From a checkpoint of a small transformer trained on Wikipedia: 8.49M parameters, no biases in attention or MLP.
MLP neurons of a small language model. Each row is named by its layer, matrix (up: input weights; down: output weights) and neuron, and shows model dimensions 112-207. Each number is 500 + 50 x the weight over its row's rms, rounded and kept within 0 to 999. Numbers have three digits each.
After each neuron's rows, "fires in" lists the words (lower case) most often at its 100 highest values on Wikipedia text that the model never trained on.

L10.up259:577502470600470447434533446489508501538525433509466465523460472397596539462498415447509477488497469394397471461469497588439501534487595446515501495466573392563570440491459481472522484464500492422608510488501517572439509520563510614468520548409430557602496459451605506521490508495519591538
L10.down259:465485494457490479516518554496459514500505483503457474509463531501549504444424393542521448542462501486506443497493396506530577543550432445489407580490404499514462441516456513426584468455408516491714460510555437429436501544481500497548527428482513491566436550499461479437301507475487446544
fires in: "for", "or", "to"

L10.up674:476460531443504481454508490434398511490412488556552586503440493519508533442556478535557522476417455571488466499439515564481516455495492528505604545476531366429468545441482557534443427459552531515505580413505567433485573564519465450442462545458446549506517416566503495515559502440631531601
L10.down674:564512496537553489534550476594465532537581526481570507426530476491459401458594505409501521458413539539536488523438649425434475494536477520512511451505407497535470472519523440543507433587500483496481534514560468523448441561532545507509535490441490504565469473496408396463498524475484428494
fires in: "after", "month", "months", "african", "committee", "africa"

L8.up535:570475508551618460480439466471400539518488482592485511489480518456485589468501492528547517466564509564522491493523573472454517498549495556465502536484461487558478459540383513565516443434546495412629526590540518444486502493491481512483521457503447513499471534511475482505456492420508557479
L8.down535:462470499476497526525431480430541435472454524499458512490622513495519426476591531417509515506542489540519464508608428476401553537483538484501468481470451473444512532433544454504487567589462451472568500388493503466547549482561528494415495566508492505517550438484519444448440521442524533481
fires in: "to", "world", "for", "wisconsin", "esp"

L8.up524:582467483504490555328510509489534452534493505491515469513414459482472464491537437484480452441551515480443522492585528426535496534441483510458526547435472437518519564481487481578556408493477468502524545410561554444536520506579519477494449519442536481397499475599523500530522522479465457552
L8.down524:448585481572606537510548527481497481538504479578487526502513528501515513572522453463472459523562558438432553444578476527452610348504490447456453489397430448577432576531498543522387506482532433530481516479458468468576516483566569434527539506450559491371577471558514530488424479489484511441
fires in: "an", "another", "any"

L4.up812:512447474475554447412531459527518444503479459468396440512402507542555519460486402394482511482493538514553468481493492543442496426465514518467485451450444533411584660432559446554461511450506497446551590528512556505573573500497497547454429554451437594490549469555484513459554502535505628473
L4.down812:557453507543495581513401621560537546435424360448524543507546498444532520407429569485548618481519461534593524491467542486474501499512449482536485501477533430501544538504526574521576447501459448503553545513543424614439553563420414514498479545476479419556468456558507444522516461414453490560
fires in: "first", "location", "local", "list", "third", "district"

L3.up705:491487488481536509379574418538399403424459431445612433510474406449538433406557513449465475502518525581543567448514525548394553422493507513485514543535456489488553522508538468428553468556516565525551551523644552449563499571459452504486481503460587534423571435526444497536488536541509527531
L3.down705:557435506451433505535490459600523501406549502519474494521535543383511517529454378506456434485533476438503523564455412526405522622544510542429483509425461536461566465486477479466518455459498536495477485437497429441482428441406583534489471485528455550528510450544471596479469529475514559606
fires in: "against", "one", "established", "main", "again", "best"

L5.up721:526483527605483413465459521571560469499497488489549476510496520537478529432425553588648525489470463476467516471482479569495497481408498469416521351472482513503444490527421494522503517436450452388507447558403535520540430551513512495503559476506522517504550309498559546531679481447532574494
L5.down721:526452506504491580526550470501541594557427494474408423451486505442522482423451539501504478527465435472510519459481533472527429409551520524447608553466495457624495421543373440522520482507513593475502522472520449556505500482521511505493553480442484500578526467474482537491477500387452432595
fires in: "states", "united", "rovers", "university", "association", "society"

L9.up658:556487536543535468521490536473413421407467470486460397526435539550601558355518454481606500550531506463448536455496539537490511452542539436529531571510550339472509521452426538601507420478527462449537562487455551459471503466567548511487515493452483504540492506485501536537496499475548438575
L9.down658:504470454509541473587544500458525470437442533496450512519458536573566455475578485493547531536451476408486468581423461520413554520428592507468483493473419498475498522413548569501553453563545441446451482407578410434535507578527539426492542529490558541522464513464450463480466470380566443526
fires in: "on", "one", "however", "once"

L5.up176:652508558586475559522453595495402493485439563499532475501493455439504524416480471522505366554535513462463602470519609622432548531526474470481478501414507431555493483478421485505452430465508394408507458559501554498497398520478518444493589497470510524439477498480529511479509461509485480542
L5.down176:505552433577506554493493521497473467509526536562419526542392385330482359499494555496481487432476482466524507502486383442499459537462509484487509534478493481477438431485512455510491446488525522496547560412600537550494554515510506598511475469465478501460485467417433419436476579454486434441
fires in: "known", "however", "won", "until", "new", "town"

L4.up274:547440586507533565507452534521509469495479494371495516496529520474573472462501534582485548457493589492443499406430508509529560447493486593512570435451553461492504492507478566523494503509576496510485604588460514498581440471450520593443522528499504553492490454451546558593537529519453499486
L4.down274:424546446510454581434506572590503560512469518569483555459446579444434489507499539527507454455547446426516452464567475528469448467514497490489485449545491485464552481526458472498527525472502521507452468490434451524502481497504601528473589484584521419465490610500491464451440491525453537541
fires in: "january", "july", "march", "june", "april", "james"

L5.up681:552469514522509448557458504499426468462421524459469501464579469460507436475500573441387506443538443513541541440593548544542564471473519466565414518406581477511483490496483522435551528588547557540483553519485548479518523500456467592354499441495486450499499447459487500561505588464493435437
L5.down681:471480461571607515454544454492478495487361500543513486541554571486438478459564536521503519499553420498513449468484389502414477553599503473505429545476471491543560547486581465484496494574509491495529466572470533523474563427510446531416582449568503448553483532519497570546358434514539466483
fires in: "league", "october", "two", "structure", "oct", "structures"

L3.up250:488501603523577495435498462589505527458475449420494520518572471470482468522552458456383529592441624591548519450546526524475527531418504496505441397506415504523477513558576495511560523529476540519523558562591503446577508448412428536520519544470477500489426463490496516502555577539507516437
L3.down250:511470537568536551570595521494528512572532511484543506460474527568516478471500503524539419500494557531452539581503519535433462516447570567461503422458446507485585582444523450513523426441409476465461467631569459446558526582444584436587566516535591532392479477486557510521479490441485481457
fires in: "country", "county", "industry", "project", "dutch"

L8.up67:485533545450532398502567494560424507489415488435464519460396512492443517547526458578494409526509491516495535515547535444476543519432549508526610511358429460474499502505454503527498355476446478460498493477488610471501423422611552415543572526540495516452493458600548546576501437500506456491
L8.down67:461524537483485471513498533536496475526554433531464569392465488555504496586481417516529500497407503459508553459447502425417560560528471484468412523434515545496426522504461426600479514436446519511537499464451488454461489387543554507522499523535503492470503446563487570516332551487513472471
fires in: "an", "the", "another", "angeles", "any"

L5.up563:514458596536478451587490513482444577500452520554496446421535415440571542474443510466465533465538495430477594537567528532556581470518459582489472468516618503532392495521422485495534457531504451435534506656518524526569382530463520556499522523436482547533559493472508523582458510516504427439
L5.down563:565514562526583486421561438486440488478537475399529537534534409528524524402471419541560523519582488495530500480523394486576479456419449534597548477528558521451446514521537447560484548432493579432620547445452501521474457529495454506517481442494603561555540469486411516519463596467492519516
fires in: "between", "well", "however"

L10.up609:535463462531499519443518475519506513503418551494358460539502579440482483466516517433475495495478541538537556484582497581451515477416517458448577503422525444494505470497453527478517500428564478497553596498503580446472467478489532511504447527469455495553510429526450439424498625527591462570
L10.down609:391611480531509514464465509560517509510512576478500552596451452483524444487507565386496511514543602669532472556438524567481467526459576509444554479554507468544475541466501432453462443463488488477524612577501544531525501550451443448464524533372463486479546488481459458401426585564520502572
fires in: "between", "became", "at", "because", "under", "becomes"

L4.up798:618473626521579522470475531506454531499385497516367474486602399509500449457451507459522488564554516570489467464610501508463532410420541491468490506385535454506498495502473584440543507502508476590542548505507512561513488414487501605506474559550563524563516464507584497518436515586528492374
L4.down798:449454556484473485482453545506555456468455465467578557503424442532452452503474550457468564549515427456606494536538476491482492494541556459498484535538483586531409434488499489637578483395426442605534587549516443479480505508534555472474451571549541507603505518591525519593472441493547440503
fires in: "been", "received", "children", "evidence", "had"

L5.up266:607414498586442497403465557478504552409440526503450523550516405539542486408500421515439485435512507568580546558622549566521520468473463512471478467484508520479502547411481548579588560497509419547536425519595477448488519579521401448563477465525510492444490405636498447507517546454500505557
L5.down266:594485489510676470577493512552535513534480365539538556510498510409485553541509474465461538638546559494462511604444537457465514547563518512464478475441448507542444501492506440561536473572470533484512550542511449552493452577444459450438559423491595441515469467496544575397542485552435542402
fires in: "other", "it", "career", "others", "also"

L5.up625:534527540525496541436554526453563525483403497475515471558487429543483481469487419498425439531533591385431523523516515551500551541511478567435510514432474558476523606520479466602545456461488511509579454524532529504523483458442511515589556473467515507463613482613608514541475526533494494571
L5.down625:514465499447498556456484528547449517511454468506461446477494566552516558419528570554450520415504555473434433484436452521491537524542432410581449521380519513525507516490645561595385432482495571525612503532518424516522549500546452526561525513553483474484475432454509520530475438519474482551
fires in: "party", "history", "part", "personal", "particularly", "partner"

L5.up63:471502511513457522408514493428534512561350399528494488572547517552455578475412451526447445552561518479481479470439498557475582516517465615418455471498521550483524528544542514583502544494477451435578480516542513422512498489404435417572499519489487503475593500617522512456491510572493500469
L5.down63:496469521569455514528460517548549521419400457512519540581581524485553559561527500566442507515524515497480475512428412482511478446574506549516497516562526479445503500457638457561456404470440516403429562520554427415505532462508511516505513485461371554464506538519512445561565437447436436500
fires in: "party", "public", "economic", "part", "history"

L8.up323:611425632499539407510515511461505570452429453534453370418570480460484493442474580534540551436559460498487513504609544512516605403460507520471532442530565445504475492418422563429537495500526470462555507473477558518591478601585427533491465528503491506539519430523559538498509546570508519520
L8.down323:527389546527425508431559586453543502557452467484463459575403457518466547481435591527457527437496473513546541494547543452533530450492469542485481456472593555535505540560459434560594560443485466523524532421489511482496529532493427482536445577516536544512459542554443478574416575484531391543
fires in: "between", "received", "been"

L8.up556:613495521505522507512571509476407390431451554546472423547471460540500567482553434403409499425604537476448561471549454529433542480436503583383455502469539477436597514476448552567510471571530453378493579488618560429466504487557455562434391452485509542539527492537450458451495637534565500487
L8.down556:477574490423586457531561445549440417457421547559517502461472460476432432483541592487439543538471487479455509496447581483473553434565557502577482484468496534529476543475469529525448505634512508471518492500586479442524541533505450501477470428530467480429480430387489495568565594542530542458
fires in: "which", "they", "by", "also", "every", "it"

L3.up706:590501635543561479406543509508523493540452545451458461490497421476440578479524508607533426512516476568486452526546575486527498477481443546385559507426486420481494573459444571514482481525559479551462462485466593562555497510410459511541475538451534597511544408533570557489582480482500488464
L3.down706:591566606497489521546560548484558489583483446551501460546560456435446599488467469585496402523531479527494389562508508468484552487478502544434451465474603448472475552474497580565499488472536543473558439528522602524560458429515439549485467464507453451507548454471511469463610496453530478449
fires in: "university", "received", "democratic", "international", "children", "television"

L8.up320:510403433531480510474496452505529509569512505519457418556463526455540436520508477400521504438471534495576520560482590536483477428560462560494561596506369397377546528438542482554501420501497437551541504485542538511524442598545440587494460526516493453422456579474574531443508541467599473475
L8.down320:505456609507410453470530535567557541486477533494407468542371543487395461507418556419534497492489493513516548458460540472459538501428473480446609451573569477490517589430520427537519477458452524446679472532501552500469460484471409544561484540532485490516570482455492495444504485491467550520
fires in: "this", "although", "through", "among", "general", "that"

L9.up23:498461590526534498535656369489523536593466471384503591443484481486514539508521448441452477503498573597435451545509470602452511541444513478433506482445494496508553452410526592565534492465454529514595491511471588507469447540486456487515529499490504578579551447586471444528568515537599549365
L9.down23:528540527565485491548506517459561501450497423525524431518493508453512451529474515570556554577450459541569612486542447455472543509489641518552483464574445500455488497589480434572586408510481486495521471518548413548494484479468488404521616492505483588434577368459526518557440463459503478415
fires in: "and", "county", "who", "country", "career"

L5.up227:547493570485482515540502560487384517401432492507512493594448548484575550387522510531563415468435507428483487452431541522545530471513634517545513530483518357370508479489288505582536433475473460466533567520488488528476483545461542428512475485475533491519491501505489499580506406489539364524
L5.down227:541484412500462470546430462476501447495530507542494561477421531489446636480457496445556539556479441404518558487437499504476520525562518518512500464530555515493519456449497540431537563476464515578480524530525373486397420503464472570515537423506468478569400555469441472412450464499558535526
fires in: "on", "one", "only", "youth", "you", "without"

L8.up296:569467520527535465468525475506464573483464426472557508559494542544525523446469532595522449437429443477572524514521537529504516535577489491444596481477482460421551531518479559526569434539500503471484521459547512495566512500502450556522481583489556521569499511466499507514501463422527493496
L8.down296:515534475564553454545581453488506504500563485563494517541442473489507530569485531395581556540488587471466534462642548438488516555437512463508541481513596490525500504478549456419458411488505524506485517481460476489405534594560581547508505487515558490474488482480454423427487527565568499447
fires in: "they", "africa", "award", "away", "african"

L4.up727:448479529449588573427538481512490453431407471435553504503502458429516506488586575560452484471553490587539478515458535525534500442562567503542553471514557433481577502463449428479497366494546529506451528500579531552465548551435505380493444530439477496478550537531524585529491474416498460494
L4.down727:534476476480498436522427476485507516496443563471559454524550435463463445485416518568489612478471498668517553467454451510443566534487472517568445455516456474467404517598513471449501440496505524479465562534572479512482461546417468547480481477509407467616524406546526511551490515471495449458
fires in: "member", "against", "half", "again", "main", "young"

L9.up457:501388593495472457479522575573496538493462520533392498436477522464549510472528432479554467521546484432594566490505532564572515440551436444490470490440559473460534524520434490568559456513422515562500488543463641444514495589548560506526422576469549513419438515517472484468488494447455426513
L9.down457:437508536410507559520506562536474443468487433485610521515496446435443466434469565462503501422494501431539505451447533495447497484540470500546488498503488441473533496499564563526479608511568509546512569494522454464519441407600547441496526508497471475436433585371431420552499469519445564481
fires in: "second", "child", "children", "field", "building"

L3.up301:496439499535487471497625494515497501448490576427522482451530493458488458492479421533421516497500501471545519585567510457597551483377491514571470509442453443485585528445460434422449477543504466500527547523517565502599561522505498518488474477477417570555448404457504463488499518444546460414
L3.down301:542558463585505525484595541486504420579492648528513442428485616471450432490529520452456406552463489529413510476476500480532562386561510417462379478495473469456457551517469467473440458568581508530464516501427506488573554476553464469437514511496553512518523526498618506463429436432514445440
fires in: "october", "election", "elected", "australia", "australian", "oct"

L10.up483:555504599551627454457543540491540503553501415412526448481453461441499561463520425547503403511575461398425595409608512449468489460501495442491475510437498481503459574561482505560535448427552532561472508444532587405463428436586546445537455548491500496400535436543503503516497518506460480427
L10.down483:498582505545576546524496591484472495498475393496515492508530497477485583576440413553503493466531469589434539469540492429455541553598517430468359513410525486552446544536488498514430480423443472557462431453423397477444448461615553492515505496506517478424484454520520502485342538487522455494
fires in: "an", "another", "any"

L3.up609:491413636512483512485555555465517568482520561506484426524429438530540449423545529495524505459503519396513441507494515544549473500568524467510489552485507458514522568498490581569603406522505493589573568518523535455470481569449493468598488565559458621519505456512476486565482428384555475477
L3.down609:477482562581426468502548483564486493492607458417601472463482535591544467491550545512552549450378514528534512469481498471468499536539550488515437481450553474516485440531541462515466496473475605475450580504485531531561526490528555594487478497457495439492485475567494488595376504338517574540
fires in: "second", "field", "female", "home", "members", "commemorate"

L4.up477:544462498431586506556478517494403540503481446478428490583485527436489528530495557453558521417612527537507523520516657560539514483540560519493525479469578554507523573544439531480486519529519470442482527531542518492547616423518487533527543593546508405501531518518502571509512473389545435454
L4.down477:523498424487497419435495503484520472618388494589465527440454574495455531512438485495585480488520473518486506484605434488493475518503438363460520508505463567519496482439488581466512482468562490534469555427462520465504507451570466506517572431540584505514419549532541528475474543470495479486
fires in: "john", "johnson", "when", "where", "stephen", "white"

L5.up724:508507477586524465437473467496546622428560394371453483495500580516486477437522487556492521400491560529574544464550454492399517424484509531459524456515461531566452448495496478565602449490468442472551556536504538397497468497539400555447415508538450479541544388484504421436555481556517577502
L5.down724:518532463462541413482517446511456532522599519398438480486367441436524435604400512574564449447509590587474515594577538476459579446441587567364550415466535566537558548482488490510520444479510493458483468532565526433504454493512468486564497502510480497431469480528472473391563485446534434446
fires in: "family", "games", "species", "female", "original", "genus"

L8.up378:529535543463546412469471539489426571507465551541420532449462489463595561467521478557520517516549466421534453496599530519509530514517569525469544542482497394570531496482415649499519461416481419477593483544385514378451524512529543499490501613558484505519473499535524540466529445445500518514
L8.down378:520452472515586544535549519467358486563499490551542552501484503456445563447446501458542470422534480567501518578458490496435531479481492505533479501469476476409536447519422473566548459416561502465619511507536419486440551469590443521522419381540499461439451496493538517486483484473517502505
fires in: "for", "information", "force", "former", "format", "california"

L3.up880:546490502626489488523488530509475528424463535565573434531479526459502532501559520476606431463464492539445531513489553551335553509515498453419554412401506461479497439516417562521518440498540468492544516483504556514488397482473498462471445454418518511501561453494568453481533565569587529566
L3.down880:509528399473534455486535476503417506437458553544438576450605562464410451446418483475513538473542469512483522426426555510460522530465505499563599512441457435500505387534499541464452502535538485489555513489455500532450560525462438550442476552526467456447462514388468429442403460533475492521
fires in: "in", "within", "during", "included"

L8.up157:559468491491457550440480444508462392507521483448514485507552546459504554487482464533437494429519571540439435524507484531426538428531527576488525525479408493467476524455542550459540462534506513566543592429549538453550459523555455565485437487440512509460494423511463498513563545536519458547
L8.down157:495563559536492551452522496533480473546500565570602427500536588505498496533506481477542503362508532517490505545530520497492488441426513478572454487481504507428403484555509512402490562484522480406518490491518504489419543485500540572474525529483555499575416532473557478542530523483500634540
fires in: "january", "april", "july", "november", "june"

L5.up676:630504468634551525556513566491394535537412432463457483566450476456458619433380506581565422520516533510467507456509596569458521537529537471510474503451444423578468532413465522464515405512443517431536483567590541461500516508491495548534558496487497508450531461518509526485541428499455531504
L5.down676:503483486499514524532562493486488520521532504595494497424524477430518414464530483495534422456497598439525431499408415418490470525516516486517481517548467549471428497480539537460587405463513464507529518502610501596473539595537425646539499424555476475471569498431430435520434545444535433461
fires in: "new", "george", "national"

L3.up272:486482523554545542484524523516537490459484431469476482457471410542561499420514539584552375480460469557563539486584509494487511434528581527408625516466639489437572563499505472464591407472536541567488552500538513499496514501494496436475413471449493519418552500562503596498512489491505468526
L3.down272:505503616446486532476533459512460575442397426573516429503539479614505481573482453484513502447483454595553428517472455426553541538462451468524455523436557511501540466487608504410461373470452428529549574440586524527458535443491409564492511534538449535569500429488562564542507451517428514511
fires in: "they", "some", "many", "against"

L10.up22:544435574442519523546495539508497534464506530452433483505407512469460500446527425553462496497584511507607566559512604521524527447514496507494463490390573432528491481464540547575532497514513455521523504441518553528462445569525515477448545491512490409592521490606517458542560566553464462463
L10.down22:556447471448481475500558503524515524496397501537459556530546484516501486444584478528478550536459456431452468521432519519485527507548438607424458475487483525570465529425525448578450538628518509427516487508584481516461628414473478478463490462408505550465531474423447560576521502508475498429
fires in: "also", "album", "all"

L4.up221:514406472501514423430474500528450465527491483442415579550460513474485497470497451429509494452496569474517551444451584589514568534490507487558536499483497403485541486483506415424465472517611484456557546459460587428561442480493507636485442542510538457565434503501560568463510463504494526481
L4.down221:485413434504452489575460494511481553556451545447450458451470565469453478599451522381488510433580484606521523499563515514490604496431460424495507515521535477513560519551505506466504446420399396521572534545490513429453559526502493543496515528537488379472449536512593513441508448524422534512
fires in: "with", "through", "from"

L5.up847:542387499508468512542491528493550544383521561472470347500465524513523404438414500509479515470506532502505549481521463520516529395580545481561508496520568458468517575486508503520572383531513519510505529543525555498484476566439517538460451461408460592525579417419506505506541494373543504483
L5.down847:436540507520392551474477619507509470530501518489591441476473618437550528577427556519475516450429436547492488390436456411479579516527450500380396529488489485466571537413481544524436467505488516546487475534554499565492522499417465479471500569418482495555469496545546509474471501441419497598
fires in: "first", "football", "footballer", "third", "own"

L4.up131:488513444449515556494528471482474435481497457497556464489540433480529511543512494499510479414539485538503513541512551622456607490469532553444491510464475447459586541528544490468504489514488530542516521524583482520515588547516400513458519512509527504356561398569502577556494507454572382452
L4.down131:432399470490443532552459548503537402433483548465474530466472516569489529524563465364492475470508569457381457498443441513507432557511475487573591541620490499512434526524616525561486490465466622462595474524514545444516503504525519551484512489560500480462462539546448543498483548545489474448
fires in: "some", "these", "home", "more", "entertainment", "someone"

L8.up454:505436591422533605553521482450443536417491576394411532459458420459564473555455515496510518471542628505566541544516547430493461501442451522468510535455564513556516476488453493481491419553510539461535534449480531480558509499455490584570460500503520538516496454534510576452493494451545456496
L8.down454:434562449574566488556452369461476512544487466529543556430540496455533520556452460395530457446470481591526431588430597469504484484457556560494514484525444513517506564640469535456453551482523550520530463551448569549494509556457430481523533522581520403422482413465523511466520466573512443464
fires in: "building", "third", "built", "both", "buildings", "1990s"

L10.up186:482484519501505450476476499534484551549541494553484446552544531480494549497528464507535488431516475530530564532413525581473569537391434503477447460548540423398526509557432456459437557446591493516532488473479485536503432489462521528472522492350398479595465501513590567502501562534482524522
L10.down186:518519506527524513567490512546421533418497490572442518476453470499451492415463512452518469519551529455489505421439497543522476514632477441565469605521477507440464470533482588408511509506523500485550571532539526492413557604464483582495510400569518437504450614384482429432379511474474446531
fires in: "in", "of"

L4.up542:548547581543533501546419479590474530516443518422503516463521473475554453513507489599554488537495506578505488579520513597508508469468519433479507384406528435528449512545517461518496491503464465483467501554482537414447358517461528531445503522447517612535462395423511515438595492483565507502
L4.down542:525477449457543564548588438483451594486338442468450492470487522554526552439530514477477455430489478540539535541548475432498479464445476450531536481424568414505486476491549482569489451436411453481570584516550559474445468490504595524522609434501504571532522501550508569631409448430554491525
fires in: "university", "president", "until", "united", "resident"

L4.up164:529446526541541460516561505525421533467441435437447433510446476468577557495557502449452463466606611605447546499521616513527559399426646537482561540515537535514433516434332493505521485419546426425538488463483521518541475463609486543483535515487455557494506423523471528566536469533523524420
L4.down164:493585508501467538569519428506502501547553569527486453514478602491555466515432404450572512492603479505566504588604425533492521528463474427575581499436495471466482509553519432418459539515467478536568494496525483539501561440478448434450538484518468432565444461506543516485416476460503567468
fires in: "and", "when", "building", "between", "built", "buildings"

L8.up226:465534482522502512501415488491486402463526452580534396540558474495522542525522519436582482477474382574541529463486448550460486498555536524448549486522557451446608538448446446523492507478515540501547557432539444476546473543496480463451518511486524553407545518498600597504490496466577464442
L8.down226:553400487439537525463440477459484531410498386530476493550498527534482544499571436449507450511493524429487435496613483509561455495583441466436391468428598505511472507469449500554493520503552563531610481452473558513536424501514489555496412522464496544574423471483467483534456494405442493574
fires in: "more", "some", "many", "or"

L8.up745:524454399506545487568496421474487589488506495473439435537516505472581463452524407445474501428548572472501551489426488527494579518536483561523562576480520426495464456481420463518520504521471392443632449441537577541455469467469510463393454468444362457564492500527516525510486536464502580461
L8.down745:556501466472478486482423487482377561516498473498474471456505592565493470548463407405569584532517468395494419503440458502477544523551436470557483485418511487439435399556510497501474480570464498450631559467483445528405529560589506554526545505558504509523520542491467458487350527502508517502
fires in: "for", "to", "of", "with"

L9.up372:587485448451530517500509504462476482575494486480447548506468588437549516528485509467513467430532566436525593519468646635390542497485466476408598461437495514473466462503436501483453470552563458489521498476453565486495460525533414449453474596471466514437510467505519428519537533532630461528
L9.down372:518550432525499483469574505467419540502464494500511517527355556486597461555530524523570542392465447534500476574543503551343499509565522508490477471584519516595512494464514469523401468436489451549510478464507477392443544490542418525498534536433570507532468448385541515573452513453607503510
fires in: "at", "under"

L3.up697:531464529481454474527452444498431491463462543565499567512529527455565568487463482455520536436498497443463519496392479498400586487564433589520542552501527455428414468533450616468471459487490423522613495475460497475516498526537419554504403586390493570538484494567535526453511531527531542562
L3.down697:520536429531490463532461523449429576600495561536453462520555655528556535499413476513541477512558607521475484570537613493467454476480555550519503460434486504537470521545496617472444472409536438602509530465544514483383538501514448485532497514458456527575515452493511479561560472477424554456
fires in: "at", "fij", "during"

L8.up713:452419529541554440461532488491553523492465476470493453491494494544492499423496495491474569493474473466465426546468534461479614510538545558563496588543469483492530517397511614540519398480497478410570464449553512494495505536495514514494322533494459520508487550536503490479482506417532552473
L8.down713:482445568499526562532500432463438532496513509628523599521463538539511532520565489481532493511451433510514527554465486488423538522479614458526524500517521504404547476474567446548512580520619463410570475450491490510496502532529417524442347503498406581593397476506526479440445490457549517489
fires in: "for", "far", "along"

L9.up672:475500472551529469538520488510514557546406491536512583521529520436502548485453455505532531432445532487448483523409540553379530555497560483512513512421482449567550475477496558515486499516423432476567542526553500545519509556513573561493547525467461497510472502469506517566437504512561460421
L9.down672:464525454483506480408494503458424513536526425529526482445526440562536490473465385529590549483442514449477450549502464462508515471484481536563562471384415472402480433472553529516518509455523489470610532447551508497509554561580470529529395562457401464483514482494399503428438493491491523463
fires in: "for", "of", "former"

L4.up431:465496583451578511402485467512439559548457517450465469435469465397449482429529427466491513434570654560545517459527567538583501436423601551549550535531530441525527533485471457412542499516523394528587577621568645500536468500543483581459423533535460484527468487464522535454499479479445496506
L4.down431:416461474441541571590476475512566491512533488475498520521470473499457457518531506432465532493534404425520481444477455577555507481560513498583526584607583531599425508528476486495505406493506433423574450493618554508552469490502433444421488544489536430469433505484482543430368440491488487508
fires in: "with", "later", "within"

L3.up342:503383564490534528524430419520411460515512543397505495496508540457471492471562478537477452427458579479518465540431589509548584506533483558508522421426444429458540491503533480478484517532469496437587547462487536461578525444420382613435460598482443484609467496505526548445505432511454545484
L3.down342:491465459493473466572517416488549504630547517510526508454492526498444398556491561463449485497548470503477416542543493550517544480505527438526451470495489505427553552514462436517540460459481411468479509489545574466533549531523366519517454615540467435462441529524463476445540379539417504408
fires in: "from", "with", "this", "through", "election", "connected"

L10.up711:449414535465546468445551547538564526440531452495413489451472437473558539488531560507479492463497559502494611539484466506500485519507448465526484439514570527506634467439460370475638502494467493426546452487544512517572482495500564533521522520498469546533484510457532627540450513429489485517
L10.down711:522484535455528484341513504485528526502536514488523532501517519501451499482430540551483500564538443504400446501656563534570460428566593469512501426449655508487508475619522499487534413471470494493454505445455532554464494446559507569571446529446556533487492525506511460484484476501439448505
fires in: "or", "between", "women", "woman", "للجمباز"

L3.up834:550370512542576372449532450500422616445543420479433485534468498547481568489539487501522549460545567511449489562542505480535528507413489545447455381457519574522461522494520453540498560471549502405573538487609496487565477494492380566448512533558454461516545476575509484485457567540528558469
L3.down834:587526478471469503522453407539491506487555498426529598489492500480487568603524435545526464458548573497538463562458465480492503514513531549529478637498502444485457444447492437475379592430540438557497520481564470496535471361469402559500533447478492440477406540475449499419565447517465516584
fires in: "team", "named", "death", "contributed", "development"

L8.up817:481487579543526508420494600536488509495462417503497459482516469518485537529498467487482498357534501500480493535514498523571520514456458579431458484428539423517554477468505570516473512553455401415574582524599558547518382473555421532511499486557415569547549428440484587577546470525549448485
L8.down817:470479519504486471535527489482413545493433519460431469467534420492548614577543458531458562467578558522543503498543535575584576425405503513468528473419390391435591514477441564471504481394537405467587529479560513518516427492596412468455477576477518555470494512599464606467583483588545505479
fires in: "is", "species", "genus", "synonyms", "name", "flavidus"